{"n_layer": 10, "d_model": 256, "n_head": 2, "n_kv_head": 2, "head_dim": 128, "d_mlp": 512, "vocab_size": 8192, "activation": "swiglu", "norm": "rmsnorm", "norm_place": "pre", "norm_eps": 1e-06, "positions": "rope", "rope_base": 10000.0, "rope_fraction": 1.0, "qk_norm": false, "attn_scale": 0.0884, "bias": "none", "tie_embeddings": false, "parallel_block": false, "init": "trunc", "init_std_qkv": 0.0417, "init_std_o": 0.0518, "init_std_up": 0.0597, "init_std_down": 0.0597, "optimizer": "muon_variant", "lr": 0.0127, "beta1": 0.95, "weight_decay": 0.0, "lr_head": 0.0134, "grad_clip": 0.5, "warmup_steps": 200, "schedule": "wsd", "decay_fraction": 1.0, "decay_shape": "linear", "final_lr_fraction": 0.05, "batch_tokens": 131072, "seq_len": 1024, "doc_mask": false, "train_tokens": 574800000, "steps": 4386, "dataset": "wikipedia_en"}
MLP neurons of a small language model. Each row is named by its layer, matrix (gate and up: input weights) and neuron, and shows model dimensions 32-127. Each number is 128 + 32 x the weight over its row's rms, rounded and kept within 0 to 255. Numbers have three digits each. A neuron's up and down rows have the sign that makes its largest values positive.
After each neuron's rows, "fires on" lists the tokens most often at its 100 highest values on Wikipedia text that the model never trained on.

L2.gate46:110137077085133119083149051158154156109182172067114083139098115184160111090148126095124109127114158170156132156086101149153125178071163086174134129108143083081137150111155101102144082153159055165116130151135102109172094117104123152107136155197128135127118105173122170090155075145118151125
L2.up46:134115103062137121145150097144149171123171133036141059159080137162152165114087116100173098165080137174158206062099083136104120182110140106125145122095108118143115150132166103144147106101101091117139124171062107142182099106114158111167114116146079104126142144115128128133202127112065216125
fires on: " |", "\n", ")", " Rank", " ;"

L3.gate198:114165111121144150106135110143091141144144087149116129207124169172141104113178119095130170091155132170068100077125173058100109071106115117138098110161111107181071135176087185149156121150127114122095095127153109120082107106137132090123143071100229137159173116090136049108073128149126149123
L3.up198:130112106105102138103115119152121151140159144120038115157101145154051109076122059093147163141147112147158131133092088112151096125086144198107118134126155131113099141147164164132187147084108177127134108198176118132121043089110148124194110132073136133120133132074127097089114114084125094152
fires on: " of", "|", " and", " (", "als"

L2.gate324:148184122149154136155168111111175109116205131122159159150153116125090077149090102146088160095165156213082099087191097166147157058145106151153124086153096092133105179149156157121149143140109147149162144141103050096109074107219138093078123111135182127137203140094121163116151120064112106136
L2.up324:145133190090190122089175136115149146103106128111078124139091177157099165098132149154127134125162122122160114116155158144102095136094110135156145055092113114123114082095135112127116070089134110083102150127187167102160091129180082143121118140180117151143149099133130114120175171120142054088
fires on: ":", "s", "ives", ".", "ing"

L5.gate145:139168121137143163144115142141115077118078152125113090151138219139156141131136126176135140117104100196114142155127135044033103114157143152146172143089123147128136144095078076068134110158130116134142176132173184136101148119163116144061129101095092165153141161140075146128082141071154185122
L5.up145:154104117148102145114171133142170162097111070114167037098134114135159184112124125079154133112141187109103164150105127166105118105118125118123106134155161070138171066114184142118102146138090134166057177132118115060128120154066090120154091123148135113112136145114075113102242131163127200157
fires on: "-", " Bl", " H"

L2.gate359:122105137191103099171085062123179144162105136106154134116221113146143177123187141118093124098148206172137120166169124059149103078146133148140143132156096130131170162134068122182123087152102169138102122078149108103109137142106124092109195116122171073154097168143122152084066106180143110153
L2.up359:166127100116135084089138105097129114105109150089128124106144136169147107070126104114159103091149175099202149124139112121114113185183078108096171147131127107151119132136121163170127067161100156100111077108078097143116118131154126132157110142140086116102157083125144099132106146181094175094
fires on: " of", "ly", ":", "em", "-", " for"

L2.gate241:146113065150129142100114141180084095108159080142143133153106129203087137121102122192165083153150142161149093094157099135062039127097157150128133132099147190149077169131105148109111128149069180119116080132070124080224148083089107147171113157169241122197154095145110140091159131127085147125
L2.up241:157129127178078157096150159069098104139136113121195157105087165136148090086194115243162103135163128177146130137153147144072108122146141131111140090130125115133139157093146092127132108183120148142090105156091156164185154117156108131117104130123105093163106124103123148096104113180126128095
fires on: "-"

L2.gate469:099141105131183088122134102130125056091138087149147144115154148163101088072165126215167118107153074156150134144161127123110113161102141106120103080100105155145093088127094117121169121151097110137103112077149126096141106119089084172103120138109186151119154150104063102075126111145105151121
L2.up469:135135139138129194033118147166129148135113165144066161099133135176117150159134119099142130104140181102176157080180096139112149121074089098119128134144145122142145132135108149081135162133122129114087169131120038094189117153066127091115127168114158112124084129173085101055163119051072108163
fires on: "-"

L2.gate279:112166119192111149119146119128098075085144127121144115153131107145135142166115129060127145142131114127137136170190145129161144128110076126098099159106163040087158150167113131090117147117117116129087134110097110144129084084166142149161158099118206083138100118067094144152149115078107142162
L2.up279:188132097126124136127155083202134141141165123089120077118095141151143137152048142171165138145135183134092117105131110163119065090125116100159093161118118205146064121118100182133117159122127124084131093141144112148109119146056122143111155141167122171194111128134120087124174137093080141136
fires on: ":", "al"

L3.gate495:217115149164116162123150122075063082096183121129200109064112156073118166119164094096118118187168183093109190109133158145120215111078210158143104175196134104123135127136127052163106131207098130136165155123125167120187083145141147127077058096144091130075092142162175165142125096122100118124
L3.up495:157123075123161143113157111128107193163176164095182126128120123128143179157193160160121130101066140140109140105148085156128079141159137095153125166133169096128137147087083136128157144169137127168155112106129139134158114077126153177093113095134143130072149068096109165118157117125100050182
fires on: " |", "\n", "|", "-", ";"

L3.gate310:172105111111141139145168103152183143118121135128120168112124145113093133158157091119103079135050157141064111158164125090123188147184118141149170131074132120077152093173123121151102116091148098072154094114127132122101141104089138174111088049136157164097149171088153155124103170187151128146
L3.up310:131120075131117085127156147101148099158162136137100155112068126078086091204153158149139151134156112070148115163162118151121129133144118076187113121106158126146164125184142103090157128153160115127145140150094120075080129127113129165118119117149166168144132089068110143094095093116148133119
fires on: " to", "=", "or", "to"

L2.gate9:143136136129184159073071085129091122124135104142160135115171115121112102094160114144172164151112149215150070124100099076124133133120078107104144103122132100136127141123180147107141122073160095096169135128101137115166076084120145118107136090169079150161112126089090085154152072115117133152
L2.up9:128136120140185124110136131058109157110131119140098136158106098151068106143168117077138083119189110161093101134122128087104154143103118103107096145078117156141158109172157104161131096104187124110120116201118122137179087082148158183174126088152107162146144130134120147135121091157139144145
fires on: "\n", "|"

L3.gate186:116147066084175141100139095134152118151139124129140198150064196088115113128125112082103165139172116145094150095118079104064103109143108124103123111149131155159156087124072147141130132138152150170134111122092109156146160154140158102162108171120129123129099090156102127061143089136145187107
L3.up186:131111117094102110178039108088092094159116101142149109141095126119170088142117132126127112096147141131154150108100080092130075153162234121114149136102103183138146152123133160170079081123134130105140058158110127218120113167168145193136126183084110108142158073118079127137126139159159114140
fires on: "s", "es", " features", "ies", "ates"

L3.gate59:156191081139110128080129128131158149128144150124154144106168093118154112157156169083081121124136149126133125116175134171125179160105120094125155108163120101080083122138121110073133131120120140107104173136096136166126154173187084128185135100176181158147133105076141156138082127104113172180
L3.up59:144159118147111081130119099101139119114163166159136161102119143174128173107187158139127165128121095208121165103138054147103156099097051069157143153124158131123101114106119116116107173114188129139140147134058170112130126093129190138141115135149142100087112123118125093119155169089103128170
fires on: "\n\n", ":", " (", " Country"

L2.gate399:172070112116151071138167117090124109160164137125168170152148240130117129110132151127100149100069087191162091068194121115165153066141139087193145120164082117188141085128068154185118114119150116162106095042087129133147130121104116082132177117128077076170123117085190137103112198150096115155
L2.up399:123170152143137099113128114156136112164166165145093191100128108141112123132176096148143093118131109130072191176115095139130155158151185123134134167086124076162073173155066152162114085136158172123119165162088148120143098152150094126152148135115154077114113097132153112123132182117200137120
fires on: "s", "es", "e"

L5.gate212:134087153152081124106128090145129107146108070120115094153128153052103098125185155177107220110092118063158171128109126130134162129153140159135232141139176052120172126200129101139169160139111106087125097093132091150102128069176074160108146181155120110148166163093146095104111115137139128151
L5.up212:162100124119144172117170128193117107106111168130097089172042101100082120156172120150128167166142125189072152123076155120093158070110131130160179125126168048157156158161063098096187116139117106082096126064094158088060140091119152124105104137155224139152113145087137121066045094098091125105
fires on: " to", "n", ",", "dr", " res", "a"

L3.gate296:172130112141080156120153118122148098118126131124129149104165126129109077101136120134123155096117117138159165061072174185174094066137152141117187105185106121073120152127104155143128183058131159084154131093117113150117185129150166078172092104105105145014156146131129130131121129146051174124
L3.up296:141127142080128177149131133100160146130080058098099174143178161151162124085101109112091148150134095121141091117144114189226116157174110155145184154119060110145169101167132179109127130074123091073137097139053123195147130119113187171122116115142133118147162141109151172149144145108125147074
fires on: ",", " November", " September", " of", " December", " October"

L5.gate53:086153089154098093129074194060157132112112101109096109162112113105166072120128138096116140112123080128123159143075188162122159139128090142158150144162174090071164142129108162116141115167085139108135119106150096125091149054127121166125120171204134156101150133099133137145118127124145173148
L5.up53:131098186152105131121150108132141137163096076116182122097084172165135100131127153106134159118164065125196152145169131085131149076180123110055136146113114109099115107119166147129139098152178094124146087073103123179076191145098114162155192066130077061117115115135090151155174135119173173148
fires on: " his", " its", "-", "'", "irt", "met"

L3.gate492:100144147084118121076131118134146143141162142172173217078146132136119159135096124115072149162123131128154100143130062135129178158132110096108093156126141184108148121116158194120149175217211108084097114125177071105125094109093125123142120073137141131081190125149140147088144118107144122165
L3.up492:115114196138143150106113113122140118155122111067151178135120124102106130105094120127160120178146129187124080153143097145146130097138114168131113144121188192175168129125111118167114115100126091135137155147143131139137061136163117090157154119122133166123124121134044126093065066111120139097
fires on: "ly", "y", " was", " to", " However", " been"

L5.gate215:149117153136057130159150109119114105156088166108104165126103198089150136114077116137154120147077112095147123110160166175213124135113108138080136084120123147150132102091111172180119156113144165156150097156148163105143132156127135125097111145120124112126152148151164088148142087089047154108
L5.up215:115098167082124156132145135108157108103074109094104120090181108092145143120151128115097121152117118106114135154121117111170098132137182134157167084150178186125136147073108080133095190103107074109078116118139107099090109191107134065115154147162066085099089165111195133173163101123117111126
fires on: " March", ",", " January", " October", " August", " July"

L2.gate204:148148152103179088160162098112134167172134100120134123152160116146165190203127163061149172111077108163120150103121085095180104094147127085145121215080143116115094156186120133111139178054145092134137114112156127109114061140187138162111105186124143105073149189184164120139103125132140129100
L2.up204:166078109132125147132114166157110201156095093136123151154139177103156140145076190154108146094078089139121142062155087136124116149071126135149119136150151154144107136139113109141196167108136134145108114109131185168154126126133175144077139180151143191148117086139160063122111131098089130164
fires on: ":"

L2.gate292:159164163134114151105159090179078141174190128107167176157105089182129131127141077134112144093093084173118127125075154122199163151146103166174191108120164058097083109135088138136193119107130134093128152084128124161092135127133168164114123218137145140145078097149117109093166104113176151133
L2.up292:139123096082162097095178123183145136123147080151114159124131158163107142143112096144149059120132129102150079112119107183137179161150109091144119160115129095156141139136106148079161140187108099090116136152115120100171110071088113105116132185102117147163102179094133139168138157083098086195
fires on: "an", "n", "y", "al", "l"

L2.gate129:159159108205118197098124126080106100132101140122146155129124153110136152075173144135100170141115081137141086128167166096134166065098091115114183146051138110130102107121202127131115104158138101081144140083054157055103185146133085152116129190086109168159112134128132153077138138109121058105
L2.up129:139144144112117161151111142092148097086143163124108091135057077133154117097215130178122091119147103125096090123149147077118136103137154098150123177101117093102160116087139074072142095145112149117156130080099158128093182190138123095160103167099092165105149055141133093083114089103162152092
fires on: ",", "\n", " to", "M", "Early"

L2.gate136:095136101155118113063109109156114158142187111114139126160189194143125127158152146155160133113115134076140065128129146178159140157076091082134152157097142089154106090175079165103112153141071133130065128089136093108156128075155129134151133170109112084141201135147100130082138129093140092141
L2.up136:130132110098145157118079147123109142114135071194097096081145182111113107097121099116131176146127163156135154096155125082102127121088131152116099126111148154078123109112129058100126142145129077132149158073129174143080133116119156088124137165083114159173106128155119114089157130098099127134
fires on: "K", "B", "D", "Z", "G", "P"

L2.gate360:172104134162125130146104107040108140140120145114136067115105133140168130131100134145216146155141161096112150142117151148135097121138137101096064140099127125106113178085139054088182117126169130095206153122090141147144146168216130095096136155117144130131120070145124127082155117153160114108
L2.up360:153205113147134097102140047128103146153146115139128137106088131099188131147130114165169122118144116164154153065137112167133087102166168129126058111098096130114069146149057126120204150150127183149191156120106137162131113122135133160092174167171192100146076107119103130087170141117133119138
fires on: "n", "al", "an", "i", "ary", "l"

L3.gate447:164147126117071097137121133089179090170103138138152146164098133119110105149129188162107129133088175064091113170078150106122155080175085159177116169138151148121166098072091168104133178116157097076142058154122061105079128115156070126147157100145102140139107128207193150092119025124126197113
L3.up447:129116125156122118090150165108122101124140125083097155129085132113124082067119193145154159140101163098203161161103098063188099135132123083143122099168127129102106126171098086106134152119118151121123068140119098122142132130151154102164103130140114097124163099112132176123149085129156176102
fires on: "-", " over", "irt", " under", "ly", "y"

L3.gate72:133174111215136146127156133165100119067222116142168122099085128114168178141112078157132131115153152201137128162132130180145173099121110158142058123166134156142173212105154056158102139172129120103179123152117100131127141109121088126095126157161104170094102130121157152163104100113115114122
L3.up72:154087136117213120217178091231143136129154175118110118159161201127176176165093178130107098123135106136147122158165158172177152125120106063201138124125122124074098131146090084098152141124160113134128041146150079174104125164100109117113144108153124173120123120142136144153109124137115135135
fires on: " |", ";"

L2.gate385:103166141163125074106100164112145133146110088174128156126144102128116096149112091104163066150161121172108132111110112160126167111159048190122090126177108120123147129138185175126112108123210156136185153146166133126107134066109100143140134062101108166105137133176148071158135134123150123103
L2.up385:144147090086119111158070122095102121146134145116116145087139145074142109105108110144046144117155191188144137100178174173143188080150133108145174085111122212113117105137184093111130106156124164119131164170122128111124146152121137132108134131139094180160170113095151155135120101128126151150
fires on: "on", "ion", "s", "ive", "-", "ip"